Weights of a small transformer language model: 16 layers.
MLP neurons of a small language model. Each row is named by its layer, matrix (gate and up: input weights) and neuron, and shows model dimensions 160-319. Each number is 128 + 32 x the weight over its row's rms, rounded and kept within 0 to 255. Numbers have three digits each. A neuron's up and down rows have the sign that makes its largest values positive.
A block is one neuron, or neurons of one layer that tend to fire together. After each block is what it responds to, as a language model described it from the Wikipedia text at the highest values.

L8.gate24:165099149165144191140198116103181122092101111133136111092131119166143131173124164112184095141154153127143124165189111114100148072135096152135123148133127162166117143111098140103092111119097194116128167108139099074091105109077050034076102185085137126135086111103148130130137177119088156103101165125093072112151126133137097078110165124189148092089087113143192099189096118130126148100159089119162199089107144094210109120169168094144128112165189122153128124116142115121067175098136214
L8.up24:161135180051090163104159155126108152102114171157169140137112133130142074113056132170136121113076131145141133107081132144160121112150083097140142168126087128138105089160112151136085097118086201128121111122050099124129120068190171087156108164096122136142144205133170125123106157080135103100151163164126158154149145079146121163111175157157074105072109164119138094123170129055091167084144156090137177130116118103101128088131103113122156163130181137098145162078135169129139161065148164
L8.gate131:137120159118146124178090116117163129153123125133053104089098092129155162167150067152130108086191111119081159068154151044125145150125159138145124136122212095157104130120152148087103133165132090125139053179153112122118145095105158160096117170155166078091128135187178103164101080126171106114159161159109157114167114166173081152102192169098138134111125118146200134138173146083131090080148150111075140143062152159213128144156168154155090152153138142087170161135127077127119114155132080
L8.up131:149167100188163143138094140125103214095135196180132069137137076072128094199120121110143106119121168085096136114164157093067077131175065081149151119108190078133141175103169175154151088114061139084119103164081135087116203144150103155168147145133186168123153158112097128116112112168206096106141164121108114072143080148143113203122148223177096219103131119110141133137078136118132114112131098107105171154162121128185148135144186123155096141153142175086180184127154098153147122090143164
L8.gate150:116108107114135158148129133130079128141151139195044109114139128053131131179112145069079130073135065150133116067157118161125130163138114112149146090100146163092086102148087111142108148135184163164126110093133149140152137139045142083113186169122117073131154122086152139153192156155127166120181174169114157092171224152139183096122189131120150119132069074122168154158101158153127079093113169112117110079164035154186108130053130124208125090133140156084117171132110148058159084114144122
L8.up150:146145106169124136151189131128101078166114148114136094172103126200143120159129135096086122142169143163146155139110088132099175097108093153070151082172119148136128116167116146129132109121123066119145140095134070175119137122128121091128144099029106202066155107145028139155097116156117200090157134113144111096141181125145084119106179189121172150106122126128065115160060129108099144058152134163124073112110146132207182159143132133165065124143138137147146115129142112161112157116222135
L8.gate269:152104127159149136133149190127108112134011156181129131127120177156124126127134201144095121077132100144122120166149137126166098186116140155110134104147162169104116109068143161095108147104122095128165081142121122149117066159112140136128139143143072124046146194083093120152091149110119131118117060127177093072112131164156165123037171108214119150118114162099197090143131096208102127183093128096113167105127172114172151114121107205162093126156158103124124123104142127086110113164096183
L8.up269:112048128141140176132136106196201092107064187131126082171132165171147091147066126109089112110179120164175154123169123111156132163130112148139126052127147099125108158090167144112131161092112141143142173066122172156134121108112094119136124167124126165092174130074079095171154199096097059074154117160161170132136162155112095096120100105140170133194124092162127140178128129110091162122164112107118115111098127137123166091111194168101096152099095103056143163126143155140122057114148102
L8.gate309:137149104106160206109143098078054127130146110174135128105211142114097156164118150084161171104137113154140137186150123140097102125159199184141129133103121105138154110154108143105154155103144101135070174177118111122169151070110077094143119147137132138098107102079158121108084154163078129132093096106081075124071101133091070126086209121165123166142130124112094178127125155113137150139133106118171074093141151154177099103096148072080139108128170191144205190092153130095088093082081161
L8.up309:156148114166120157121141113140113134112148145140137189129163162094146132111134124111134112111110132130145098127090157109095119131157139131167124097109112159117177109147110131086146176119081122056097112133072111140108183120132135158142091107081120139122117113139146201109115125135199119162157117121125126163116182142128146162132171068114106093109093130154178162136157132214121100162157110193065114147123162142132154102120109106140121114081153184112134084076154129086146109172108191
L8.gate336:113091131124177135116161110117111116119170157168120110123156150128134092186166151113094085125130081128139104094133098107090129122128122143116125139102174084164148114134136109205162142123108125109092167142160144123200116096079088111107127193089170073079130165135126098136060173102119131116178166167091126157102152124093124083118135129140137143134096147148123172157163143241145082146153179101156084067161144140133195062086121165102090130081061127153123194135108173126067150146156134
L8.up336:097140149079152116066106161139083160125074165178090101150109165170133125136141172098112071072176067215104137169120138098124120139180091092112124113110166107095118181165169104143126097100127100142078101142080062197121079086102105143155141113070169093164122144145113176147074133115139140119156135141115165163154143160079152057141164104140146135171108130176117138200158156120117115155133133068135110060113125104115145091125084106091121127100101146157143148140109118032125150140096104
L8.gate341:129133191137129126101129159135078108149069084183158139119165106121146112156167151121167147130106124112137136120148138155134113121079142150137134184139125109104051086189165134129132117129147147108091083140115116165132127085097148058144132129123155109132101158148103134146107127128114115082153152138129121115142147110112135140173116108092103091062142120116168152143102111123161084145108153139127117077084098102165110083174092095134108121033068188110107165090144079052116117103133157
L8.up341:184114105146134113174132119120117154133194136158121135150091090151129153096108157178112147165118140158200145120112176200101127185125126150122120049038076151141099132132109127170109145110090118108155120122119091116206138164165126193107118117097127140108098121103101149107173139136133115121120137153178132173153136087144083111107153165108144169145185146101096108111100176191128141065116167178232121128119150129134089110106068124130107172129176085086145170150098146145106109159158135
L8.gate391:137132175128188141118123154133130118120092163148186112075157101134149155181138157098176068149125085145171089130124155150084133144106134103088137119140081089126142183187159108127148154158131148154183091150175185121091154168093191072139143153062114170093064099138066188195146062142142090085166075158115074148159081168124125093154148155161118188148133136160160142146157101182129171137132141162132189095136063159131156166122154163156117163126155154161131120082144125172130169061092092
L8.up391:115146154127117110161119142117089129172160101129115074144176083095089142155134143088155080213158109145146134076187149125126119117189147150088125132090024108191119130146092107167125128139082114153072141146131188157152186073175150120110171159057136121102177122142144106131087151138161082118111143116107142112144134129140064153110128139154095126103103110169166150150149147115142131140110166165116119090170133123168154163140139118158070139169028220123121124139163081113140165103119092
L8.gate414:157204132109168165098090133096197070149146131160132072099127117097117101140123172113103160172117120113124041162173141125105107183167055150087154105104145187137075140128098187122091105089136123129055119153136111110071146141152083123139136164089157168126128168183072174126140118152123132124120112124114123109126121178107134138097206151114120161134164119090135130162134164151063096099190114115122154118212098093157079102092120151218150161165119137138165113172114121155122101085144162
L8.up414:179138142179137161133095115157146097130146155127145112089145109210163134105147181135162130139135104120123147149144166117136137149100108163111133119083157139211113225148164137101092117084117139204126040091154100043124085075100152062118128163141161119149092128157101183119163138152071128083146132152172129167126120190147146141133167159135150104095191181146131131166102090170078134090142137121145141073157071137112108146085176151149205114130115149145083153107143108145151141176145156
L8.gate424:062106166161123178120131117173105131132113074143168101130140103058105171150141164077147120143087123126123094080150105201157149103120130136112131086124145185127135156167127191139141118143158119157113174095120092150185096132134082127083095197083115080142095129062134191150130158121115177101122107106177153134108147185090105087091115103163101063119089107183134092153096123133186083130106129146138116095111117155163160107176094128176110136082158172075136138125077159111146096124146112
L8.up424:115139113126080139105152140146098120108123193094071103158095085102120152160108158083125099074161084129164128157131146115134082140087086109126160110155079191213093141105134168113107155077129160142122099133111099096122116082069178102134136097090094150141192141091126146139076168103122112135162130088112145066101157175185093125151156078156100138141147105162122127178115074141135126125120170146130099118162177095125146146182103122114124198108109138161092135092156166143144099127080167
L8.gate457:221122120152132178102121113104142112114079129117137113153161152125186155145170118078192115135097130153073146132115125136149128167140108152162118122143157138121146106133139111145097149148151048123127127171138135089109139116096085152124110099111177136096087091122087165132134092141136121119113148082109060121124141137064097078108153175106140128122171079104133116104071083101159142163080076086157133082122129140140215150093154165115142097181119105153128073117172125058134112114170155
L8.up457:107176142116090154131125116102094121119166129116146151123114130111099137107141100124192084097125164098078157085096141172115087138114138098140104074085090104154108094094132144124138129106169152145081119083137115197171118147116111161124085117132090157147070110122127203120078074143128145157184128089116146117119127124150084049175139120177174084173090169095165104108110120180145170159101087058113180096149080096047079137121071104149172157132101078109142126102171113144126088135185120
L8.gate494:160134091066126142171130071175150082120142077164131145109135177154106132128136113128104160131150109163128143154177178092139135174161147142208130091066094098172137079100085145146122109160168054135105160099118097083126170069136118154130136174082136106150133117094107118120076130122163121169101136173140072147094095161147165148123135113164107108139078148116165128156182134119092126132107147111112130068156083146147126114138110115130151112125130098126111155143165111065123130115148140
L8.up494:111172075131133133106150142093140151093102171227135121163113103071118158113153158118134116103134041128173154152081174115124113159097109134144134130146121145102174150128129143138103119139176104096125108126137171152129123136095107136167034127124105218105107126088204076137084167113140054122108116128189115109120174192067139187110125132155103140152093158120197113136091129151127033154183089097166087084126102142125131103125120099033161168138135132120080074121141124093116069084189126
L8.gate561:141110134145157138168134119131125072077108131121135088118164095116105078136106143126075102158108140139139121081119118043132063160085154119096086104165129141133034146093113179140090122130097146198136156103150098123136131118144090117118134204118123118127097152104108177142126149094090143167109126143109169152173195151088150111144160059166068180131139134173198107142161154169088109111141156135054153108173087112186122085126106149213135132060073128140182157142091168122065149150137153
L8.up561:165119120128089144137085124101085094115181127067124148106122182136105099084109155122107112176117063139147143122136178140120110237131145121080111138186074136101090175113182127176106128079137106144067177160185052117152079167134126128162149131146098110127155099114053168125134155103064140126182117137124171106183118136110227137119105096123096088123149139159183177157186132105083160134138138126127144089190121121213110121116133152109143124084142136158152197181084105135135074137165151
L8.gate649:118110148098131113152145075135183116065099106161157152082130104173092125129104123133107079093152154100140095174126109130110151158113146149102129134070157094114100040124133115091114111098136088122124108135155170103107152107127086123107151160151130124119099145157106110087182128186153150139150132191124095115119117151170136071126104093154144112132169106125112182114183169204128111106156109115107103027139102180129066101149138097124150121119120130183160095081144059110092179099147195
L8.up649:158106115211110126154104157156098117080074125091102146085125132166133123109115103153165176116132150149130091151121220076167064183132131121140134082172122141137121160130121142093138126127118177147079132154117151135050133074129082116116111162106169125106156127107043145162084163072131116080151126141155137169105095143154098102065139092171124126165146123181137114120094123081097127125164187115082136149158165088134107133135165173165204103119115112115157159105140169131125104132131158
L8.gate665:124133101161146141127080067154136108144101106153098187121078135105138122092115160120183137129106166095099095144082132115140155130084090107119146158109123141109124162121105125139155156162162177107157208160142116120132089143137101107124135170151116094175124176080143115151103123114151083101129077146177178175189109157080112082097175186158178062078162100129155112169126116172089112136194121084145117123161133067114122107117121129212119086120183095139132122084118087180087095134140191
L8.up665:128163132159178106103163127137151116122160134088126150158200131150086082149164141102068059168116137130166154081102131181106125092142118169147115168064124121145132118103114144125123170111114147093121169144138098146122117137136064087158116172158093112131123086108162135122154176113066095079098165173084155081155157126148130224155161088137171148102118160145108147078092118098129120162140136092128144090157096131082079122139102126141090125147134123124129087108114081188119070066132188
L8.gate790:142127120187092146153089169101140117090084127109119075103122090147129101172145135134084119136167049116149144202166135106130119121136151184153139123115116106170094144106114255135108121202136094122137166153137123113108121108105089124071116136105103111127080164108164139149097166151125108108109114156125084100141109138119036117062149059172097141089136137112117089153069113119127076097051129143135096089166138111121149140140128190128095138131147103166079098112171033072121124071105099
L8.up790:107077122116143144129101104096124200102098146151171095155076116134108121130130107191086141154113097093103193113148087103115103156093130120049119144164103150124097118172183115098147135096193130146123149045164088142156134151081090132144129120049130123151147112142108119116144144102132139159100166129183088080156122171103096114115165108142115147096136131083157153113101114111132091160113117092175143074169137181146067147137077120119163125157111136129089084145126107148157123116157107
Middle word-piece fragments that follow a prefix piece like con-, cont-, re-, ex-, especially stit in constitutional/constituency, also in (Continental), qu (conquer), if (identify).

L4.gate578:146067190160126128149097126133187102112126084052190178118166147108153111098171128146120152145079088073040083139116120114135149124093116135117112117105125149120130119183083136117120148119131115087081152089092176134158143079119126098079139140110077083129144162148116178094117136133163136128138094168099095166116170142091129174123186127126131096187129153102184148227097116097139163056147134169134140157114157110149123189128070165087094098114120117144177154178107131144150182162130161
L4.up578:094058169137098175115097102145160072152143112155110135149124140123143135104119129098133104134163127073149113127124154148126164173038115053149126097100170111158129128166105128161184153152141129157127132103162134179139094068119149133040118149162060149167169111197164149151135129156095192146087100139152128171089103141126125110129116099129135087136158152144169160113123134127132159137189054081131109133090148155114148162102079165084114114090124121122008093072155088152116140122141203
Short pieces at the start or middle of words split into several tokens, such as discip-l-ines, e-asily, ed-itor, minist-ry, f-ish.

L2.gate621:067159143120084109150132140203216164177084101123081144137112140113117124137114117126152086162125150168147112140134129143188116095102169152112142067142160125163091110150095158112131123138104133085163111103130116125154164100146205118121095095115092149114111147112157114054121083141147150095108136136156143120101136155092157065149161111186124116066085179132148146134110115123087137135142162129130135102081060095195128097146113094134152130143103122121165113168068075142064106135119124
L2.up621:154118129121137133137096107121120105112102129097170133158157104139140137127125145171101160144099059138099191164140121138116109196117159109159117136113103085129106144176136075096151130093186096167161099151125147141155126102104101167077050130118201186105099130112083113149127207128095114044133122146163146124126067170052054139087150164086086161117081141128095130124105067111176141158143142132060155093119168174100135172088088098116086133122183104148122150068134161136174115137112130
L2.gate737:105133123178141079121170080140160123170116065100139151104156108157158094181088123098094090135089132152087131031119134131094086095175203172148102128122115143158105113202104150143088137118121147131187106093096157120137137154134156122114171171172166149107131141154097210057096064160080164068069073148118103118136137144144157123182137142167144159205111191109209129183107131122138130121058123127107101107115091118154104150191108128134144124165113103098076171155078115154140162148113118
L2.up737:106198171104188105154116088147053047083069099097121127129132094098124135139141108104154103085118132056152178117122158153143147156064134141105127136120139129150094139093167074168098107106068119087136071108112140121140190101113086103117101094141075092057036132125152118083082109122163117077082174127162173093135091156086200125174118172087143080193118170134149094130127184165054113173103147101055157157132127160099115111074098120174147138108134086126149148150140143148120137169109199
L2.gate778:194140113087094182134122126137106107146114150102084148080079099171144100134100118123146135100144145099089113170152170137118146116130110144135124135056167174129072126142152148158124068102090120150138061130195151178072091099141139125096117160139147106132141181151085188168080145119146152089133128093103137156103067099113154148154184161049115094143051157165112083135163106117104076099132139137146146187134149170129145104124171144145111125143137177117115160139188100153125172078114118
L2.up778:164094168138158103085127094128138123126075109085078159150148128064129090146101075151114150147099055096104164167143111091215147083073142077131173099107181154085063081140126141151216111059114120116110138128153132134153107154143106103155192136129156090101165144171128182156096101076102155109123120151096099138148127114099097166159251139072134125140103119145103127074168057080116102100137176164164112089079160120072111121156116121127143189138147078133116100108166099155135142098129107
L2.gate828:112129120124157124106078178110107129105123147181087125131157136135111114069137111137099089116102129134087101089207106093139107128045127103058131126129130192140125149142096115123114108097163097090071114125162125123129112149138180158126115102144150121128151115190173140096045123162184126126104102155049149177151135143105077183131133115118156124133171085095132115110131160142192135152121150105130120112094120157135109154168165201107110135098139115173143154167016149122123105165120130
L2.up828:147135192108172098132179183149072155148128114198059137112147166170142127068130115106075159141116112163137146140148117176108167102120180081112125155126162163120094147163097124176156122079152131180134112141139169094121170137142127126099105137173163101114051125169100101091136143180160157075123113119099116142145114074089145131100160058160144138124157077163142183068140082155101098121101162133236140127153147068127129131164104167104093197064155089148113141094074090142141104154055088
Word-internal pieces after a short opening fragment, mostly "ross" in across/cross/crosshair and "re" in preference, creative, agrees, rare, treasurer.

L4.gate1:145126120110131128125159145112085186126111151097150107115151156165101101132115178146127141193097115080110135142184137145097096133144095126095129093110139148092112042109172085117120101182138132148093171158054075193076161168137142216134113134128128110094110136109156096125141122115117154071148142075143074108114114154160142105108192081213152162105133158075119101117094196146133161111161157140061122122117170154170162071151143127135117088138177155095220130117126110115123116070106159
L4.up1:179134134088165170137097176146086187161115173028091071094137079120099081078165160152109092153152137095051118158194103153149138101144113125122124143116193158063177061097152104095114099173127071150105170133131069149140119107144089162143107117132076139121104132163138123120192063171126186070163168087109103129148147157148153061131145111173118125143122181116153109133147182150122155127146127115113124099077133133157144095093123133071091085095188096118163149149147128099194109094160177
Word-internal pieces, chiefly "if" inside words like specifically, fifteen, semifinal and motifs, plus other mid-word pieces such as "us", "est", "ind".

L8.gate13:092123186094152127144166100147155157132175185092088149091101160169096115171160152089114145110073136180166180140063106151092126112098100129105124138161138156162075085088154144137138125091127146104109137143173087053114091105097149136171123101161087098168123178149165125122156098120168123132135106097100098084097127077103090139082140132137086153129111123120180142166150157113125189154146143108124178116124098149121138101129096135159108138128131165133183153115114148124099068087144119
L8.up13:098135173215162115149190202123124115174139169166071090175116165114158150116117119143082103147163072139148159128141106121110089109132096140128142089126138166109085182166151137211118139125142113079140142162142148098106093112105088137146100150048091149102116097095114092117155073107183170130102071118135121061156104152161090128125043132158082123105129124116139085167139106154134111131163146155154178077130096099159118133185120174141140122097033099137077138209093099098118136136162146
L8.gate200:121058176208084128113157091164160120109099128153078121121143145088166147082174172076098149114170121082087143123160172091102209153092105141128137148105175123177151142171091127128135191108124124102155140086136125119120104182170090165077189164108086099147078176125146082079123132114128155181154123143123140123156137118159107098074102122156137094145118133163169101134088100126110166129145133142112143201101132132094180124101090131094115165157200141115137058085127165106125096103174160
L8.up200:069091152116170112132145145072096165139074193138127179088132152119145108142140123119121099125177096159110117100148039107107184150056067122080129075161120164138096130151088146126094132142145151126142116181127154164161153090126140128145106176141174054102133202123105122114091106163078145149124081126134134093109121197082100119168135090078173131154098118129134109148097132136106084118088132075144115091120150126139101115152111157084146138147095136172142151119121111120154200126102155
L8.gate261:142190085089115145109100091131109134071163165128148140161179127106167180166169084126150158136121129072115084120096144106090136154115062139138122157087158187144101089095135173127078120111121159119135140155090143161089089125095172121111214151123117101091122208161119170170122131104162075101116104127092150185117145122136195133095162094080116159106117136123201143160126125097120128110179095030124138093180130116127105092156206116146125106111122102147097127134141161114135119126121067
L8.up261:143162071084189105074114117159134115163108104122077175150157069112131116070119156144176095117096187148131114087112145167167082128175151119117128137133183154094121141149139118125106100103133132196179140170133112120117156084067129086169078120159143120109137120125137068174114116144096201138159090082091208145124119161158141062111115079139152090098066117146132099163120133151175103082120116100130102103120102116167088036131072100051090131073102079141111116104129109140093150180118159
L8.gate263:131089117128074138080117104169070086142160092126153103102117142150167120171166094130139129126132160177132082104114183113133072129133144148142133160129117139092097092131128100104091116077134106147119158149165118164092198076123172083111130209097189072103099110077163137100149110092180116125170112123071113123103182118126141152118157080157079166170129108103141182183121075122080056133089144119114092128130113183131102116099234111146153134077127148072177124169158118161146113173096093
L8.up263:113129109127172118189182153092103200131153147106103100174136133137061174178201143141103129158135119140175105085166118114108097136127138140120132144109158113116130119146137137161085126142138157093095066117115112133155156109107159105108112106136192143203064152144154138158138208089113105154105057085105068087077166076128117105129141139158138118111085090148147175146087122112158082149154153111106123052163129153145051119151145146098083132127077165023155148083127105160064199125112110
L8.gate266:136119137040050101156122152133137074126140137137116086126187140108088127163090097165158138138133099146109146198184151133085115116103112139092131120154128159195114133125101162192118107119195179164122138213136066110098168120114138106074190174126138111126094140171092132118160123097164100208172110143096117106127138143091139138136132159104126136171064134095160175165104100128105126171115140098067157102078112132119137180108138130092124162094089121125163162100113164190085140151081144
L8.up266:117126141077081159109116106121133194134089072127144083140137126059150101083101144165108179134088087173128083124129199156151135208184142104154128155165122157134091118161143117104138148135125114103145061134106134129114160163141041107172105093136097114094154121126147172132131150176119169152164109111120121155152117131091066188157150081115094122163107136139113134095086155085089102153125157153103127152129148090125067190113115081071112154121144119183105163166138130083112121104154128
L8.gate300:173107112160070146131143201181094111146133144154143161089177132151169035111132127138128098130088150115112126098104152129122163141087087167126156153181107176170160134183129171134163129120149135132136151176196097092090151131145096133113127087117101104118103161147181112136078106093109163128097036113189099117112144164106102119151073144084138122125119076161069044138126115092150095094108162116079112157047083147121123157140195111178115174134133207127122105139151163132180101094105119
L8.up300:101132120172122156074103131083127122132204113089133143156195089110169132145164094110124105151124108123163156094174196185145108109127068119061129135125157047178107168120099126113112169184146115094183149087108141112208106138145111080178134162117142088108106129117150074126123100109145132076153132099123155126096130155151157080133077061124130146083130109141160188166151177103139089102156118123160071138193115114120141105162105153047203128148125114091126139106136127119153052124111154
L8.gate335:202059127206109165105079144100025127127134119113103113145109085143083141196118098116090117115183074136173060143153107139112139150063166146187125155112152097092084175154117113146154103123146082142144144153112141156128118164128095082102119169176148145181059100174147162168126164106115153106144114227133202106089162154145142133122123113196093198159135106155167141105109087102078131107098110127094117092124136107155146131160145071091111097070080192120095175136186104141151122076105103
L8.up335:117136188141067162115103125117165124154094159160145112186089146164226099102154107049128124143099164117140172088106148160120182124111152130095133088154157114079143121118144136136163124116116122099149108116174121107105144143135128143128155149099134112101135176136192166133093130093139145115083155141123129142149127093184074128040199202101106144077118099127084173166210208109114089095161139108151105018151140110149112102072064156124186139124135146087168129107096133120138186143077091
L8.gate340:139095124084064093174139149126145200174176100195101090158081086167184146176200108133116110092141171151139134155145102136134142146060122137097119090085103145149110150111164161153099154110190127141101179085141126112137178121160143140063087195115094092167110108117145136114141102157133098116158084150131107137160118157142109088139086081181147123124174089182140143163136128077170139133153196205169107106111181106145154108138184169124134135092131166066134182129063093171146141130082124
L8.up340:059141118112119141064177195098159130087121119163195090101163154150074111176115139104135152126092143188137100140142151122212088089073150079097140151146163171073078141148112153142125140236091135135129125126106143150111103118100077052161124193149095186152156138073117167084098063131212136173111151159114148138072116118127142131165119168115096157109120125131123144115111125155122129101143156124123151133111166118134152092186107157156096151199131137113104162049150101127147127067148086
L8.gate392:110058178099142135108080121170154115106148099150140036172114149099133097168093163123170141177103134175122150144085179105112123133099097140179150116118133128128100090111139229142127146182127174141148114185119165124175236115138166132117159172119152148068180154112124125068097111096104142163156157184103131127181135131086109180099094133120156106157098124089115117131108164099093150075112108132105061103150102138129149151111132162095170146126056094121146069148114101105118172174129163
L8.up392:113148117118120149103195185125127110085119043142142074138109140202136137132158097149116123107079130099157141105098141097126119101114112109104136104088115156141140072189104121145120092087155137150116156160088075159159118145156152138159077141165165089107122199121099107132126180068140124199124092084100078168108107127157176186162134078232191110098074080120147143136127125092121150122142179179182131130204168142100125107152155169120147158093115142149173089101109147138083144098114114
L8.gate428:138176130079104156146140136099141092123131178139150104113149135159143151152210133140115109145128174119136129203130119121069135137162082144156152180130167167098050135067141127169123138125157202167118129138152131084094158113113156096086100167095108125068124164115163110140109113113122074118122054147058128097144177131112087153148210121104162171093106098076158146162113117122168124103113145144152070084162103108091101066130192156158184091126093128141175115119162072161054119104118168
L8.up428:212148184139148157153145116118096132146101122096182031073200189130130221140095093138123162085098097132158106203072143151126124104101088153168141185102131163149171108135072106096123151102096132131090104154103116127090198147105083051110122133116123123077148112086190136151077113153125104154125136146118162149102117108147146172077153159113116088096108076139141166143053089159112041131104117151124107108091125152162134126112105123109135191133134058112135123133087106132106105166094142
L8.gate568:081096101173137145123125140075170103097142104230089053154156128100103111123142110151142093137148125099161090151125160137161092124139147120098112067143168109140182146151154156148139155146104136099153177151126099123089142149120112112070117227129130087166083106115134038112124065146186158154175095070097081097118131133076197145092109167166134133141077100158134210110082135178089132118102125160114111134098120178204089146107144152124107124114149127176109128160071123143104090097167111
L8.up568:185131184145072107112090119148109154150089092128138119074092087142118157161107077087091147118122100126151141098058094186154127180096151107142111108140146146158090161192132159104120091083164151156111124116170166118083170160161157157137113103155142169104134110084122135134083124130130135092132196151116164090067092099134111110158189138170184151102114086071134167145093123108129133112104118121108125093099165129118095144100101199139101157153104158159145020141113088150156176057127120
L8.gate603:077148130115112213052137125147117046149110124127132139117140103068111095197161121076166087170127094156179104066114164126088114099195139144164116094080147146141139108112117139122151111073109153097115165138173113172129116141166113092100144116118114135132080150080108101096081104088109128158131130145095147153168091149061091176067199091125188168110090072113060096152098127121174091082027092151132162133086151121149111139130143139081162144096107149093102118128075125106159227023137158
L8.up603:120162104134095173090171207135106140085107033156101124141102103080133186124223129109142112177096136113140081150078168151125114181102084155090152120081129140130200129188146103098154153110173156113123120102152107123152135133116078127130136110110103105124205128125134172107097065083157155128149085140109097215120113095153108180105161145117131099119051163157134126191094135101182174162129124071200105119167164161104136102153094155156114107067112158086180126145126131161071129130120131
L8.gate617:103192111114151190142106093140106202156129109113108122127154067123100239164161086119166149105200070140092115110153102157119167118147086135155120106140184180132167127085061162109076129126110084164107188145169117165096035093110136068070107147142165036143141102139120132144144110168132110123145110144077134123133068149150166185107059166148119180183103108102157133133147159144085119109095148099142194082091192142192090135130118130065110087094135117134077130128152097130132125188147120
L8.up617:132173091122066175088090106133096169060102129139066107049151177133104182149125125125079091162180127109140102123145152130122119079126096091102117109124154175122154092169057148174200115126105124080080158161074182089174187121129157117089147126225128154137083089147136126132156157122148098155095119099141122166137095158149058146115147118139117148152086115107128141149100184183090114097150113139142174162123110158128088095157173070119143126156053146128104128161143166154143163088141143
L8.gate630:144096086120134167100088093097133070167095164125108144093114127146129169157114134151148120163070144176135103125140152119071153180196124134178100132120114155147143188149092175100123095198129124125059102127092175084134126069140141075104115161134209125178094087118162094143082146135137125161128095159052114145131194137100151089103170101154174115117233105105123118130158187087127137191159169062143088117112148114133114126096139100169172119117151096161105141147158075127112145096153132
L8.up630:125089119083072180099152117150115150089131145123140100087126144115116155095161191155089071173139195177114077140156145173163095182125146124087128147061109103148139116102037104063120111166109119133188164115195119170151064106123073161107096116105129105129133167108076150160114191130176172188153113147114108142102121129177160160120119082126153075126126139121152120170174111117088100079059152188149076067181082161098104049092087083160161083140113121121108113159205086092100182152132088
L8.gate797:171112137147135109147078168117119152156113116088102118161132071099099159149103129107162111120123075157138112120088058126163103114156161160163099165143108111129153106107113114121154104169138137124074085144145152131178138104129129137085183143184117163178153181145172162094119155186102189135107177107119130146130210166109134150204126093161111167055128132108159144171185173108130091090082146113143087093111161187139116140129098151112150077093125177145149159119149165140094151075161145
L8.up797:105183187161092122123101151172181084142071098149142161098125188153111121131113130131167128133151124098139117116140160154093159141166177121132107122098098111069149161119119101137159139136115145152172168138191096104123127065148133146129132108097160139151117102159125106129078106084103141156094066109103155081124152113126156149126154121109122090079073184108148140157156157130138139110109110092116171151148157177130128136198083213158107135120083077064119080122171151126102144173151144
L8.gate798:122159130152110151174135115097099107154140129139118096152146089115115100118167156142120128076132144057097114177196101186081072053109150125199132124145135143108129089067165157132063149113119092173109105170141167137151072081118122115095102198121200139142031081148094100083100075132144118069124153100108065114156070116184137131115167130176134166138138128124125169159161105099126147129071163133140114094174131148138087168099199133108141154230190138137104134101185071147145091099135157
L8.up798:139154100118077177102118091170165143104113131083113121072096237201120135127100161131106150126156112146091122124183177098111110144125226128117129129145130158158130139141124149116100113158103099107027092147130157106145088094147083166079170107098171095166134139130151144118179138127122140149098128145099141165183094125098105162100108158075101153116118146094092193136100127137148099122112149097142152108110067132156071134089117164086112114122124185127171109101124105157164125209116094
Short word-internal pieces, often a single consonant (l, b, c, r), splitting rare words or names: Es-l-amshahr, pseudos-c-ience, S-l-ater.

L2.gate182:119013212151178116143141125105173097122111162095103137151140139114132063050242094110131111153092161120160113177139052184142094114149153178133132105122213090138136121110140149143114131114069089131136097153082133155150148148118118168058137116114125179129082093133139161083133136171105092143128102047123078175156094085114176166111102103148153126152192076099091097108112188133129113194090180165188146090099147117127141148125101137132105096107106139155155205072127172089181172138157136
L2.up182:103000162180100132119178121111133135121094151166084143121136164109155100100162097142154075162139171119189155105134109139145092151141159180137144101119168094152121155093162147112156079083084115148117131174078123142110138150105090160099114114074094133128108094109110177088156158120181231130138123087093146140153122064155176127147117107128150072135158114074105110145130156175149092197117160153161122090032113135102105125190158146138099091140078144163134137106151193115117130151145127
L2.gate521:143113109102080059121083120182135122137134151045156143149138137147134113115131117166123116117144124158121119164202102142158110166122138129066128130088144131161108163128211081121132179104185173167115099104176142120110144131089059152146047085110090076147147169128113151090141121109140148064084117168155178109092120162158184142141097106136137053049128144149114134193125134107106147122143167061105174091084137115117160156118135116123132181092119117099159169143079149106122076195124156
L2.up521:117135198181136170138129095134152164049098155131187150133132123186122142143138138150152133142133119110184111132142104075103157133105095183119108110116203179101122118065127123120130163135135132166141099107146070061118119067151119172151130148125145087163182124123102140094106154151111078115138106068123093054100074080140132161105119073084101051130144175131082097119157145066151103087088141168139117155125155124099101144144164145152214145115106075140153063135078136103118131118125128
L2.gate753:194133187117131107142116104133170087131167131167102153148153138100058064140112172147110144136104199075142206105206102151134161112141185095119110197141077128122089151141181130106138214174129137154071123131114139126143169123110115132184119124154150121161130144120136089090086091106134092106102192198109145066102098142069134147197102084123138115169127113184173080181135125080130091085140129142143105130142104130112167074123066141069142125119133128153218165125126123184125159126140168
L2.up753:159051151145151189100192112110125101126168122120102131149087105166145053086149135126132098145129145102138136109112154137136176106116129178140103096165101123109147100109127077116159093154125160152117066097007106126138116095142097072136160129144122080113132109137190166156136110141107120091082078113166185115105086140114126061121065106107117204119118083100172141115147103092142164123159188184203096120112142100087125160116073076207138173089096129179121132083052143102115158115177147
L2.gate788:138142153120171088144140064097060178136160145136137149121145094148179073166077042185155132126129167102095191195092193100088130155135106062140075189152129114195121158116112153168125088220150148120133120155128155171202141113102152172092092139130141150172138079173137069171115121120136134198109084155103140148155121078129148059104148098131143190135144145079248102148129140073196086168171145128190159119127119125165092050094122090124107100101141114141157125167110133084111100097095145
L2.up788:069145059147113142165126132110170102100087127104122123103113168176132128138108087144119153153110085182089087181086126160083151072149124105139134123117098148147075153095153150134082128120180099153153154059123172077078133151107137120121063102166149114152130145115100150139141132139137112142156076127103165140150124147127111127137140128123138138116088197164075146142137103118108124125060131168152162130147161101119124174117133151207073168208167121189127123120149095134131131102125138
Word-piece tokens inside a split word, mostly a lone "c" after a prefix, as in Cal|c|asieu, Mar|c|os, Mac|c|abi, cal|c|ulated; occasionally other inner pieces such as ans, ro, iber, or the word children.